Weights of a small transformer language model: vocabulary 1683.
MLP neurons of a small language model. Each row is named by its layer, matrix (gate and up: input weights) and neuron, and shows model dimensions 0-127. Each number is 128 + 32 x the weight over its row's rms, rounded and kept within 0 to 255. Numbers have three digits each. A neuron's up and down rows have the sign that makes its largest values positive.
After each neuron's rows, "fires in" lists the words (lower case) most often at its 100 highest values on Wikipedia text that the model never trained on.

L8.gate364:165108079117107073183189121167154177143111128159151109123144071106110114095073119143158086139161127097100118123139116095150140128178073080107147158144082193081114115107155177142189127097142139143142115154048142077121124107122086117125127117121101155103088190156142116137110114133129069113096141106175150152078145075127132115142119135192115107088046144102122092152158112115104079144156
L8.up364:128097185118080216148161157126152169126125128060099130155139118136053084174113081133115094171166135138139093126064091160136190122131091111133147142170150171113105093113126107133073136117122130088135086125113057120106084146105124170162161152164138113103119146125129118101184112130114152091143188143153145189100153133134189120152174096081145086138095120173160076149085113098122128120057
fires in: "of", "have", "taking", "fifth"

L13.gate342:110151113160135126106223204138118124114082150121153144099075153114080203152185111102152177163160102106119078136110144134105132129129131097182071102110077131082141119133111156101108077140048079065076091143091159194143103155188117065088116113124160109131133116159111125094093124180133078097106148195131139121150145138098119116113098142178150095111156127100120095154097150126155110096098
L13.up342:107125160161165136144128140125130099166068173156158166165135141172140088138102161138132107084090132111160102139118141093124138126117113097097071096125106101121126069065169129154160075077098216153162073127105114123161119078113132101181060130096063141098086148108101151130150122126145185161082123157151174071137132167116114147075155119103128119104170156078143038086125168109129149089145
fires in: "an", "another", "any"

L4.gate12:121153093116099177102163142113130076115140156070172157144157165065115155120169116107135107101140107094119124098133108095111120093063106128143120082170175182134142094078153130090104127162171172117161147130094108132104182126124069195120098144150152137133096145101106147153112077155157104167137083128112123131074127199117136090141131116123109150113096072128129140150163167134083150138211
L4.up12:175155147076072135119140108135150133124107095095170140125175102131113130148129106063085167146095130107116167052166116124116172100183117108132178109154196144145161122161099126100094108117188146121107134163051156117104091149128083135118159129145175145164096139130093116130094099185106146187150058097097135155103120161144133101090074139129069215176109142116097112177165154123147101115168
fires in: "would", "can", "t", "not", "to"

L2.gate203:115157139114133120124144087072143139131096105126093148108134131161158142115087138095116139128138102127166140141139151146089090093080125158156162151130126121116159148099165182157090105071131165061147114094112061157177145140102099095124129171097175200077103082047178221145153140134108063172135164081170107132129114200104127094075152120097145155116116063078147114111135130157165103131135
L2.up203:122158167143074107101088114133195142068052123088160071180168154158107167107131113047130132100128160109134194102148104097091138102109157144189160137157158145051133151149128121162064153093158137114139115141120126083154112160117098116170166119116126163089167108122140163163116108161151116085119149132123133112123149162144111187093143112091151178115130151098105081082083142135196083186155
fires in: "january", "season", "england", "english", "district", "awarded"

L6.gate87:180089128179094132095111104106177125054129130125116120122178078141148160138059101129068092095153117151174150106158135152122167149135153130118160117101110136126149103091141129152158077121119107121119143139081156128136132066174189180071141153131127145137144162069133161152114180136148179118134051151084128181156150115198118131148144198085052120188140168208133146092090086082155147120095
L6.up87:139131105172181159182138086097183157086192129099133124186127118138165142093149131075161090093073094136173131115144110126171149155110121146112109069149161077062164153133099093128151183149129091124147117158148111185089191220097156140132160112157142094095145124172144108061087134169057114168096151072172094089073183133150097109118110119153177156142162130159124112109189111133160160123113
fires in: "not", "however", "how", "equipment"

L4.gate95:143137166080182145092149092127080127190160165125154164123156166161140118178143152139154174096183151174120131125114207129192045133167086128116128125126153174159095187117177093150098102139163139094129164121148138130150106163103111069138101109128208118185138118133062128170167096094168135163115111085134132060081103132118112090138179096093090137146155111082078137142169134142118146109191
L4.up95:084130108085129031096157066145107135103119108140159149156158095124112087133104112134101144122146137170199166088171160141115116088175151098128152130122133189168154145154118089105117103188157179128116081093122124118096113187147045104118156103146165115169133144121129097213116124119107138125050164128131056192089154147100135078185089139100095153113170154156072155081124119101106206169204
fires in: "during", "on", "until", "from", "period", "of"

L8.gate348:133122073157147100088130153151140172150107104118118137170114181185116126077198128131171067184143124147102121129151155105157133111077100076193089103079120062129096122114147160145162134126174121112201126143085117126134173145122147168120116125172124067098145137134191127171146134101112125084176150168173113107147207115151129128175104115137162184166145144138192067079112155088163116142148
L8.up348:120132083033110156162105127134126104193124115131114177184128122112109130051144136108138122177141113197131143143075110170125153137098102082151114155132103140129078101107153129169112110108096153118139081131111142174144158106063080102099144139137111117073125178167110101137102095117211139105137067133131115195078105121135157164133144131168112080174146132144131134114086112136156132118158
fires in: "1998", "1995", "1996", "1997", "1988", "1994"

L2.gate152:111123112081103089183128107085169079147109134125114108131165130152135150103146091089150088109155102138154054175105117105157104111137143159114126114128150139090090145143081143124154175123191106172113152076120043133159107145087114079163146120118138150079137059145104131164189087130111140104093149084144139091115206118116118114118166125114082112095114131180113104188093082146172117141140
L2.up152:132080135119125133217209108092093115147172150094083168165134095117143115130125128153151139159155075158109105127162158133136124133071121181079141130120148120112111140138141126100182122115187101161103175079132109108129121143095138081149130116133110159119122103158131163146137144105096089149120139115120177121093230124081116063158177139146097149062120102147127103179102078091142183158154
fires in: "music", "july", "film", "1ª", "however", "e"

L2.gate415:125172103131087058126121129124175184142136088149188144060154149133144110116083145169155141108153125157202198186151109118142064139154121141161137108077158146115182161107135146181189140146089153142142160118123188143085100107121118105093061172141156066123097132094096077096127095138133130107117139117131088146139146081184137082192159107151146089142085156135113103097171141120128122125166
L2.up415:086128043129074133150146110158142222146124106129165099098153123147132095134089096139146130131170119165134189144132148117086117075141109130153120129130181159127180119157127141149166130166085136161114152125122128157107076058082110095095113152168139069134087117101066091117090068137117130121160079156084094108101170085184174067204196098185166119141116181119072116105168136144128121084140
fires in: "on", "general", "during", "in", "genus", "defeated"

L9.gate427:182114019132090124144083076130127065146106140185135174118150118091095185103140091120138075094141160111151116129135088154151137081163062144134121124090122148079122125165132163076120053187118152122133165086141133134115080120118122133160091092115121139084156144125096126151095115089147101142166177101073139113138107097121071100151137132130153140077175160102104034127123114126074146119121
L9.up427:125104116090042133097134140134067156109085108066123127125081148160121150160140128160101141125087110099133087077146121109071111150165124095133113142086113096120108118140091132133151165119090101109142178198115070114126167095087187109107140089108072100153136165088166123117080142129118133067126151098159096126130191097108176100140174125072130067153129119121136108140178221164109098161139
fires in: "listed", "list", "as", "location", "listing", "based"

L13.gate7:127125157122117073097110168157088175122106118098131124106215039123067131174107159124114081112128154110128113078154147110105148072074163171137149090114163086119127126132113149091187098110117105128147088098104106159100164165136186085152129102143138180120114194132140093084083078122111143133137095214201132136126186130129199119093139153118114110108090159180074104066146150162083137157136
L13.up7:182086096138136113168114152105097162059128107097196081147136048137117185183127092064084080134154146157117056133101086080146130114141092079125146149138140127123139116107164133113136085043106133127146081103116122107137142166110191122148087121165106164149131136090152117095134097113147090147119132191191116128156123191124124144107129111087135085118128165137071062092117119176113146101124
fires in: "her", "well", "country", "attended", "and"

L2.gate130:094099111187047126144094111114187160110151126143156081149104126166132129178109104094127112160102121156124140172141110145093079081157146103117108123131138117109139148146100145106152130154081140163121119157073107114116095180098155086114118115074081042098129108113129106170109129070134153150150153117120155174138161121107167048165171185128073078138189189140147132159128159144079117119178
L2.up130:129114169140125111090109157100108113098164141119128097058155114123167158162096102170156119127172113130103128104094124154149176091030152082141109086182150102173182131191153135072165143128103127152124144103081159133129135114140088137120153135094135123115122146062136110102095094112163127129120112095127058082099045127176118073136135122147165142072083022131153108108134133121175129089131
fires in: "united", "north", "south", "new", "county"

L6.gate129:068128153184134079087179099052093203108099108121197082122154102109136157142108168123110108088129119120124196094170092203076096079130166159136109153079149114079147111120129126146093137112126130134167107142087086132064152098147155091148158167056148162152072141101164070184107096171087151162098129138099087124124154128157160132158150153123139177123133108133145099043100101104098160146165
L6.up129:188142136102145094208178120205136178122118155088213128132109150066103117175157137115136146143065092150084123127139118145076143135167104155093103195102100154154138148082106143114109101089103118131122118145105154157099113057155158115165125121132163089122072141177122102135147109095140135150119125150124097110160143128142190098111130104156181126189113122116180069091146130126099171112094
fires in: "a", "previously", "reporter", "republican"

L5.gate174:065136108156108173152101175108164159137079111151150152146125115143109182117063139101150128111096082135132130082152156072118035138198139164127141140165132097106145164135123137111124081121193140106108166116104168166091114056153190090123185138116173130154108083104133099136147112147120090041109118117107103109096167159109115101167126118149116152122126078134178174105138114106159123148122
L5.up174:170119132122139192131061111143119126066127075131133092175160101138140129065079082145150122102144138076114158132060106123114124106084086152101101121078141120122150109175104155137128097114108132078111099163076122162151103112105160145150096123167125131124109139122108115096124102121139137127137073122216107121155154191088181091166139144144127150120176098211162148101157129147180155140186
fires in: "however", "way", "how", "worth", "book", "wilson"

L6.gate19:176184096143093183152070111185150069157089090100133159100133104130125133060125147108096088106136143141120159087131080163135188170084138073123093112117119145119214114141116091101127110106198132169186086097121129148104165154104104224152100205180149141077107127184111157099140060118146098135171101086140125154134071105166124122130071118120129138098133167138122160126144153100110139155113
L6.up19:131120149191124110113083141160127116164068098092136107070140096112091094129129129110158107122109177192190160102172153084081100135132120079148172164176241159161091104155131117097082182144145103146163166127099109158143191192141145174085100110114201134138126146149150117151108117093072119129137136105122130106151104150132100122127119106157147146130119162117118134134146096157149113157078
fires in: "did", "t", "would", "got", "has", "will"

L13.gate127:149147099164093140078169118124064061147067140079134106118125132131121180221126153125075107113095102114102162105169124124116123104148152140187108113187168151068115140106151154141106160096119096111079149149071111177104122181126071150167151068170157052095135113131117147127151133103131146134201168136191170149123120124138078136142124091119152149129115171182125137155106194163134202143142
L13.up127:142136119131113191137167115122134104105139088105112135121114152082150174143112151148118078081148111150127143081118173146173160118157135163145134033140094077134129142148109151128124205108163129130097168115038109128113124110141100177102165100137222172137105187096095142168159113112134105117146116069125124078064089187149165113133159072136078136069158089160141109155121089145115129140153
fires in: "a", "after"

L9.gate357:091100092133114128170163088117115114112130144131077166104103158155104112116111147151091109209050160140069174087164086137119070184080127102090111179095171084125087141073123105161089139127190107099096124113098159123134100125150121098131161144132086087117089122136144179119137145134082154150116119180196151155070158149143150122186125109117121163191099096100144164148132105188155179169083
L9.up357:153121138167118182145152101184139108073127130165142123117173101160113171126151174115100130153156129167152105135062143151099126133146138096159148131089108090135143137119131124110159103157156128148110134120104158172125154161131194141113181121147119133116085141051097092151165143122191150100083147146050141145175092161220172107150120152160101167149155153119113057159074062147105195154042
fires in: "japanese", "japan", "previously", "rapture", "eredivisie"

L13.gate183:108133069078160140100110150160120167122138122133160080089128104163193175142186106082102185095126061172079212189165148109137140160166129119131074146169122154113139160119108058111149159127178111113110102153153136134061093158150103119118140144113182165142092115135149136096104098135137126092170126129101136119121092083167087108115104067142100173188114126174154125098125104195103102113130
L13.up183:140113167090103126153141152151122086146098181143132056154125109110127147149146163084169124094104088178103160132100106139149126121170124079150076134081137098179178117114133123153103153155163108116130177078068163170177105148152106117136123077216117115151151175129158141231126061140147109136167137146126138223157151191141101094124093119165135114124159119154108158137186133180166156096154
fires in: "of", "to"

L5.gate424:135136158129189121113091124146101115119115122103112167190177129130082090128041147142097106111155125158085136159188137110131090143209101102067153077139091158128134147077145136072134152147204111116168128106092110155100121106123155166129104152137148120167207088126179095103125115152122119100108108148097092159117143109114135105178099102037090130111127150166096138075099142176140180165121
L5.up424:105142101099199089152163119071158143104106106087085104159135156160143088158057174124141043101206167194067162115174114172139108089144088135111172112087122082181135159156123152121150091079132101078132112120123198207121136111092136117100150151094149155127143168181109065093121160141147118163102139083124137098132135079159083087126150133082133112135104149145094136129104132083146108169176
fires in: "january", "december", "april", "that", "our", "june"

L13.gate258:083211142108124181099140093157110119157099122139173170078160111111071177194098134052083090137138185122129173163171122124059121179156137138138098136098152157115188104112141181154066084109132132141127140153167132091073136135134152141087145172131193177147175128105128151163099126141093076173153111106141076128116109170207138130191154143165159183117114111137124129155145143127125139098102
L13.up258:143181083139168125123108096133109135132106167127172109132084186093153105132100122152109101166149095173120181089080105092140130176074158137200165112137121084159089167142128189106107147154136146181062172157151144133170131130211158080100157126113154183107075152089074133108139119158105136108108153119097091067142115063124116141138159103113126085092092115171137154138127141148153175113173
fires in: "a"

L11.gate345:197130168119090087102126119153078137157068117132134162138084143136050120096126097182141115106088189160085075107157099143105139144118110134126138127157178145180143111108133161137143131110150122127122137162150146195140123093148048144113186133122131214143083147104152117109000179103147093142138095141127150141149086131117157092134106130146145157095107085117106143197179120121120111088144
L11.up345:183145114098083161100112099187110132141129105099152058151201155132106137116104168138166131090110199184117123110157088113142152097116146136132145091065104146111120053142135124101138092159107168112168116105128134150190191114092104102152113153178190132113092130106124090176118107126126062105110101086146139145163099134135106110189144120160116115057148078098059133138204125144111162080126
fires in: "would", "did", "could", "is", "may"

L8.gate80:093127125125127084210110140167150157178113135136160132100109141119117143118146104189184056160119129167129136098113157129121100161116152108134084102144091108075191153168141123130107141084178107184129097173132177173134130146120073137153104130082135148115117118162147117136164124150149156115146119169164093109140162135157119076126148141173144135139139067156077069170215182115135156166110
L8.up80:098160160156140132096154101144182146150142127133154150117085113120165135143124126140105127181110181134106134090170125122159164141084147059129096176174121075114162187054109127120068100117125159104132119146111140071109120152183095137145096104139067162163089106107127223099101081062170161125094128172142087125105105147133160091084128158113101082150067148177121123116152156089163137148141
fires in: "her", "this", "29", "1996", "1995", "him"

L4.gate367:136074066097104133164140127120049128136100153131125110131105163143132158157147097113137137159161162129100137179140125136132137133126134173133065115103140097048188101114135176183129092121161110079086097167142056138139037072138141095111125176121111132075141134144136151162109118110148068177140130168166125117164199120107143133111203192117087127122108138140075130172167183083147120142203
L4.up367:138149114134117115154132129090150158162142103120180192110156128114138128136162170133055139144064150084118143185093115091089136134026095054087113139175145099170103147174121113084164128151121121122086119119070102173103174105125136171156146121175134147155150177112172053165145131122107105140115145119140163088068133123132117161137077084106176166176107110149102141143143081179124095144114
fires in: "october", "july", "january", "april", "may", "took"

L5.gate314:190136132123095058119139143127094129177181155163140106150144177116095124182158048112079152108156111118160114114082156075161143126160094069124120167120167147119114145154099073092181049121152138164132091119152114140096130162137078206137135189143088084128111124095084145202119106082113117160161140112165145163091154139147128066114101123088120183159158151127079116191073134150131154130164
L5.up314:130069062146068120074161107137132138153093126087119106105131142121155106114082165126130125116046107148136137085114110169144072140185198156166140109166145155075143161126097120142086127147119117187132127085103078130152131083154040107134113157070194161166146156157077149111134092131133099113109131134145070089159145130114091160097111145177125141125136123127143177113114113141081077122183
fires in: "a", "the", "after", "as", "al", "awards"

L8.gate183:153199108149131114189141096114126125099110155048115133092146071098135103154094111120093133123218121143137155142134120114149165133143178114145117065156133126117123152134169091141126086149137083112176088107152139158065125162164111131099149174204176145168150146203062125163169124090096091129124143139074149167111143098147105114054134103175153123134067113131144125073071126148134071147186
L8.up183:084116142093132126153134182139139141110124072147146078125153090118125110047111203101150092112135101142132142127100129140160150110189126152158110115148145112154132184138150120135154103093139126145117114048121148130166092124181117080100115102133203157113163153157124191172124056166168144147137105127083106130151122116157114108062111045088139134108152107135073080068128080123127125150201
fires in: "as", "of", "critics", "critical"

L5.gate111:131168132045187144152122137128127111203145108119113113148152098106110147075121165090179092095176145111166189174158087147151083091089067108100143147178141146173088166136153135105093105093094116100103109136145101095153086140144104174133160088163151101175121136158090148116099104092166100082127125162129084203141058138084056144132108092115149104104165111105143108145131083096069122125096
L5.up111:127103109142128184072097071100077171077130146173123116166117104147168127059151103117156159150116204130172118125149153062150174114130121092124037157154162125162123105155123088117110144111192180154112176112105120101149146134086153121167077097173089112159146128102107120110154160066108170184151108127137168125127095183104148124191189160201143110134154160120177123100103105129064141177103
fires in: "2010", "2013", "2004", "2017", "2015", "2011"

L2.gate445:151149151114138184140132069148115116103180180130121082155110137164120165181071133052166192087165091097140180160149165082092164132122154078153121119161147060084108137179127133103136110148082113202076158152126175079115111130125111104084136149132123120157099138067127090125121107121090131152118148143117180143111082122177101121149137142165091072193106132141115161168122180154085151071153
L2.up445:086130157194171114114137139211141120172110131107167133090168117084074121174089092081119168156132075137146109108147097127123129111179218017178133095197119148118160103155133151124146121157114118160082138155157174107148140103092116106130197142125132096148111166104084116108146087120097150127115171119110080156151078110160096108204109139097139122132126160159097107132132166151122099128160
fires in: "south", "north", "indian", "india", "independent"

L4.gate396:096089104168124087140140132148115113073108115177087189161058174184144086146121179099101064149111144112152111120126123172112108160102092043058092120153138096118124098153115104134083148090134107176149108177136138112094160159090117120144105153074153091110110129116155117103124161115127127155078145153090172141149109087193178140186085121109073108046120160125141137187132140073166120104112
L4.up396:065090103155122066116096111077118098160121091184064206143128138114180126163082147129098138155119140111130136081167097140124135181164153116105139081111067113084192194146128124104084158080126125142096146133116136126113046168087064174097071201134065100107127177106128098105164134104127162031080126138150074077092141132129163129134143112127131090114106149136109120159107113107135154107096
fires in: "that", "which", "under", "where", "this"

L2.gate346:179154114168073091145109097086084122119102106098148093133151132110075146161125115099063118121104098145106142144094145106127133137124131141174130071133155123013085139172131157223153157111115067146145142123129102177136117115114100084107055127142124153112082104121136107150107112174130131099191128155134148132123201072152121119174179132100149144109108095129087167157088151181147084093209
L2.up346:159082091110090110128165064181058121106058097083164092135043115144105145190132141157080134154106136157094135134133150111072178170133183150120150069153152119117107187147135142098141123078138075144141145168139134171165177132041098077146076100155109137140142118136117113121071166156146131102181155133099125146127138132173136097134156148128089126098096106124106125154084103108150136121125
fires in: "may", "september", "july", "august", "april", "january"

L11.gate87:166134144169138127158167111126111125150078144134137144120113147110114116170137132156124038103089104138153158145128121136098124140108107092157150156113106144164140062047148120128151132130171208174079174101134074157161174080154166155162068114124133123134071157136080135172093144105137154174176116135152153106099159153094157144071110100113123067156137123126110121107137055199150185167131
L11.up87:126079143150074048112136046188122128136098109175129184096165124147125145152145095154102085108138105179108103141099200183155149138138120126137123062171146135078078067093114079132156138162154093101057117120112146098118069133159098108171097142132108138135128136119101119093110113084178130164095150194152113113141093154152127157123106123172150112115140104150118079109146110162047149124094
fires in: "the"

L8.gate15:147102138141182119073090134141133135195120102143038138147122164105144130101097083115145098114135145139037112089126123150159155170100181154106067117157155153092124114101072112155074097148098150148152095135121182150080064080139116142106105083163102162103065119133119086148119161086109119161107107145167132167079104126164103098184102092138090067123090137100120165134209160112099099093098
L8.up15:130158097137112126110124161132113109171107132112112113108104142086114160113134165038062098129179121097120075152147084116095125101144128100184107146154142114122069120091134132111129145150137131167149109082111112187072130218138149109123129148169137131138179109038052087140112131164134157162167156109181094136144158112101144151135139169102097116164169141126196081110205146132157138161071
fires in: "a"

L9.gate133:121139134142143159155133139103101140184173083085079184131112086142035164152067115137155135186132115133135114144157176082178118123126099131121146113153123100106155108188112118142142121098101141060144101169110082124145126141103150059080114101070137123085170146150161134103083185143118187108166073092142110107152125119193113111145126148114098101115159125124090128172199106122147174172063
L9.up133:107107125121141122142109172081213163112130143151066135122084151094095150166144113119114178125130111209134106168141212189162130118103149117139027115150202114079152136149122135141138159104093099139110119117126158150140156072185114117142115066144124143121110159084124151143111141080132149172111135102084139120122133142169139138176110148153169102104194215151139164133157120140146149147162
fires in: "2018", "2017", "2014", "oakland", "2012", "2010"

L2.gate40:087111145134142147100158122059145082101175111095093111115167156166123136100115132074061074114090099116147167130052164154103135144128142182077133037132145102144095152149111163146170103104095147100125183182097121155144093113073182111086146152125172177156116133125118118157102160151174130146125163099110129085087106095147161120142088144122097153146110091195061132159200101164110064057162
L2.up40:084123183139136131159112179201141137101121088154122108153143144158149129123091204078163133119177134161156132107138131145094114076112114167183186080170109119123085090113065152159161128088110167064114123138146155158108168115141202075112122176147179158070117101150072089135126094169129075121090137098131122119108133168105126096151125136063122098151066140130043142132151125128151132137152
fires in: "january", "march", "april"

L8.gate111:080156135140103147126129178091182133127145190150152048169075146088113160130149117139124097064150162166106070123144128166176129113180216092160076122105145121182099111139104168081158095194150116093106110154068185140184158091115100138149176115140141162139138172176133141117137104150134089163091102046118092142102123089107175134102180166144156164148077172137132166133079115116110114102164
L8.up111:082103115187114118133113079122148146062155131135109123101162161109157159135068136206067167082117179134171127103189142126153141152128189182073130157114179115126059123129152157084124133145163081134121101139081187136149148148080081163156090134118124113106149129104136110153156153124068121102168134197155149056065139092138113123183163097163203123174129172114156100125164104097101170101128
fires in: "of", "results", "reached", "gulshan", "ruling"

L2.gate224:113109162104116161096122164151158087159164123132177144107121146131054144171110172093096127171074047170114093125173109124133149106077120110097094186145145077086152106165127141091159180107095147099106091037098133082158172136133140169138129146102098114129111145091180132151134155116106137126124114141100149149120125144133123126168165140175100067110160072139125182060138124102108163095152
L2.up224:152200137151155122114151128124061115099096133119105099134191104087120136149158126099137130165148106087167119090124128128081176129106110170156147133116138113171163067134106099126129161185131161092139177082082126135071084126145150122129102121086102098113136115064119118169072163110081161136106144135147090162075137057152143094231131105104162150101053111184152179080051157158150133091085
fires in: "house", "north", "anthony", "south", "family"

L9.gate169:141151154148152125094142124101077111164116115164148122104124101118137072081089134106149164170146128077187100089105103106195155170125080169127098083113111097180161163123112155165162077128047109088110141111104137131126091147116123145161097101123077149193129141164157098106115145178105117121094145092171157098106143071119107157157138107134189102103111142202104110137167134231106153115160
L9.up169:126163140158129137076089128129099159052135126110194133100135136161032136137171200136133113124124120109170124149130061151082157120116119130152147133121137181106137153102095128173179168077091142138137094130139110144089130108122088180112152125111192115166102107100074137142068160076149132125176131141118115101063148138110099102145082138125159192129139140130058159190135150150083149174118
fires in: "in", "during", "steel"

L4.gate422:146188167141093124099090111075169085098119085111160130124136116151122143154118121106119189117052145104135193112144153068094132098147100087093142140127102117153157119174052109132132143100090135087112153111142169167161120179114100061140122116128115163099040100078117152122127083147063161178120123150135097164139161155185124108090100105116216065124173094124106162075132088137126083106102
L4.up422:102120132148091160093100146096197145115174098080155127094127132105173140130139099108151158107083154093087192156139122112132145133119132118104110196150101125128098114138107112153098151146152164121150115169113126105165138098105128092121086124087113140174057154101153118083120116106007138217132132148114094149135166188135116075125184133047179042112140170132145171080140110119123115102110
fires in: "way", "means", "england", "english", "place", "meaning"

L5.gate116:094214113130113075084152123085212164146093102180117110099140160120081139126127081204118134133159177119174116077135136105152115150110129161107132113120084161148055115115148103077097107162105065132158165130146131174164125126171085115093104109111120153139141148172149123100121103135072086102182125159139126122137138145158093148069123193186122113120157163099110129115130177113163053176105
L5.up116:134117165082167221108155145141174119162137129143148078078132126165132190098128152184132126185167142106072115137142093078225116157137144154159118127088080112129099125058092122092148177074138088135149179091125135116146100127069093089120156168117130137076078136153141122081092159158137083108148144170134175119151143165092105133148103103084087099078144138175190128130125094174174102072124
fires in: "years", "however", "ii", "iii"

L9.gate302:148105135177165098124135099124124081121122139144168125116161140125110111183155150147135138134107103098174090207115092101093164170198126090147056120142108155130123148147118132105108053159077125116137105095130159101107099105131128214174155153107144146107076170145129052182114137057118125159145148114121128165158122122098109107069113132112078102112129098164102111139093095149069112097137
L9.up302:129114127147195183171157148133148083110085134138095123139126125162149175127125129157129130057145132152113142150109114071111141094134134141118142099116139108094104137088134121151084147131180142094103115121130206129100122141142150131105140137129133175183169138095104136188101140175159099179111084238178111130075146162141106090128228174080126111132105138147138130125126152167177144114116
fires in: "as", "became", "responsible", "elected", "a", "vice"

L12.gate324:148102115161094105125106144143139101106131140121124117116068150072139117081143156106095194128096178155201139129123098051134096171145102117102162147136147139120122175185090108122121115107171140102129165135091154145142124192103172145166150184121117161130101085150119121157142150115115117112136131126043168112085109183101143118122108185102080095131125155139079150136080084061144169104098
L12.up324:125114094090092128155139092156155107138078174090145157146128143154186113142145140068150130120118122139145123145159135155075136106168093125119141120101116130105173103197155146152095073138100090112132115173137155187172187137110158165171149163122057178120155179114097119137094107137099120088162134096148124153142114112155133107170078155138138065109097159107135094120184111107193183110094
fires in: "as", "woman"

L4.gate161:137134113137114096112140149174079136116152136117153109109108124153163172128133073078090139176103090087108123085123105113163128082060053092121156173141092153092164065129103106149101086142150104098111134144166124127154127111138105103151117150116114072093105105120057196147149047122125115127092073150161198132117114136182135128125131129167144099144194156118067127125150153175095133140081
L4.up161:185097097175135101103122116125078106161092096127106109110135175165087126026104169164164104102080138146115074198120209152119095147151150198114134094118124163116105058098120139148130169052090137148115110107088145143148158105145153127154096096064186196135126161142105117102136114168089158142139131172073096100120161147129096129113153095135067135118138145128164111129113120167168085131102
fires in: "an", "any", "another", "announced", "antennas"

L4.gate226:117045136181126123136156086074132142112142107142094146197082137146132145095074110122088050179142169129174073140122112143134106202135136163129135082149140158092131147113135120103113124121121113104122120175118105123098122141153169121144157125105104108094078134171118060078150137128128128109073131094104145113086138160091140075157123129047120058118155200160200086174105094150113163122130
L4.up226:165136107170099131122113130107065139118179107160095112158082132106119103180102105132118134147088099116185102083127095121184217073143116118130118129098101150145156123085128060140106067119108185131102151143108158164058127073186121130124144162108027113171122149133109116131120163084082137085064116078139148146129126088149127049150172142132129073136183168106130128115105162134124163131163
fires in: "his", "as", "her", "she"

L4.gate421:087123091133109184131063100147093138112100101105071148147111052115075099123144164150140099125131158141087098146128119154065098096156103115085119086137089102105126061127091125206116121103179126089104151151117099130144151104092128092123082150114110120162102124136138122147122121118092126115123144099081177123181172147202196085193210161106146078126159208143133174129124099163175182161119
L4.up421:080107144128123129160106135177106069136120137105123115113099151161134120150154148159166103114084086095084129129150149092134182160127103100115172116101116128145048155056104097130144151083139125070139172129163115130175098132098091124114172175139085178128108114100095116146080140100125135083118106114163192112180157125097145139193211155065129121106146104134124108167092097087170175155140
fires in: "that", "his", "this", "because", "received", "who"

L13.gate245:124119115131148137140154188154092130086139132148128134151149204093073119163119166110139168127127171122107084167173140105069141133108127083211051115146128150174165066116114132177172126119153121101155106146027115186122156083104128100160141141091126118094140106132096158104112093091120137153093118128097140103126193137115119107156156131140131165163066143128138163145174128161133155135141
L13.up245:140148112161119113061169143189085086130122142101186084131095039159084160123119156133168131085142151151119115151167122104141126158140124085140162116162119085072131142097121163106127170096130203126124131115079180116113101181154089169087110087084125107123103110069118160178104064129167118175091109165132167147113141103099143107083155154090111063146129082099058131117157161149142108111103
fires in: "an", "another", "announced", "any"

L4.gate27:164133114182048124147101141136127130100113139085164134147143174089085091121147101101079120134086174135209122118101117081099157123047122109094091226147085125103147099128131142144094166171160141144147161177154143131185176118157151083128100104168141176143124151053126157096107085151128189130188136131140143128159100186177113174089121152146171103086148195105173125090138140150129101138120
L4.up27:106149098177094071226097119201121168090152106112180168104100123127160150125090166177126170126167102162096105086109082169163145183097116101156117112161186109093088103167141147127110127156134158129130155119166094108135151054081112078164128125177142179085061169122140091147115133159141078135176103165164091146151153135111141104189121155186094060105137144069085120135129105111133150132104
fires in: "were", "is", "was"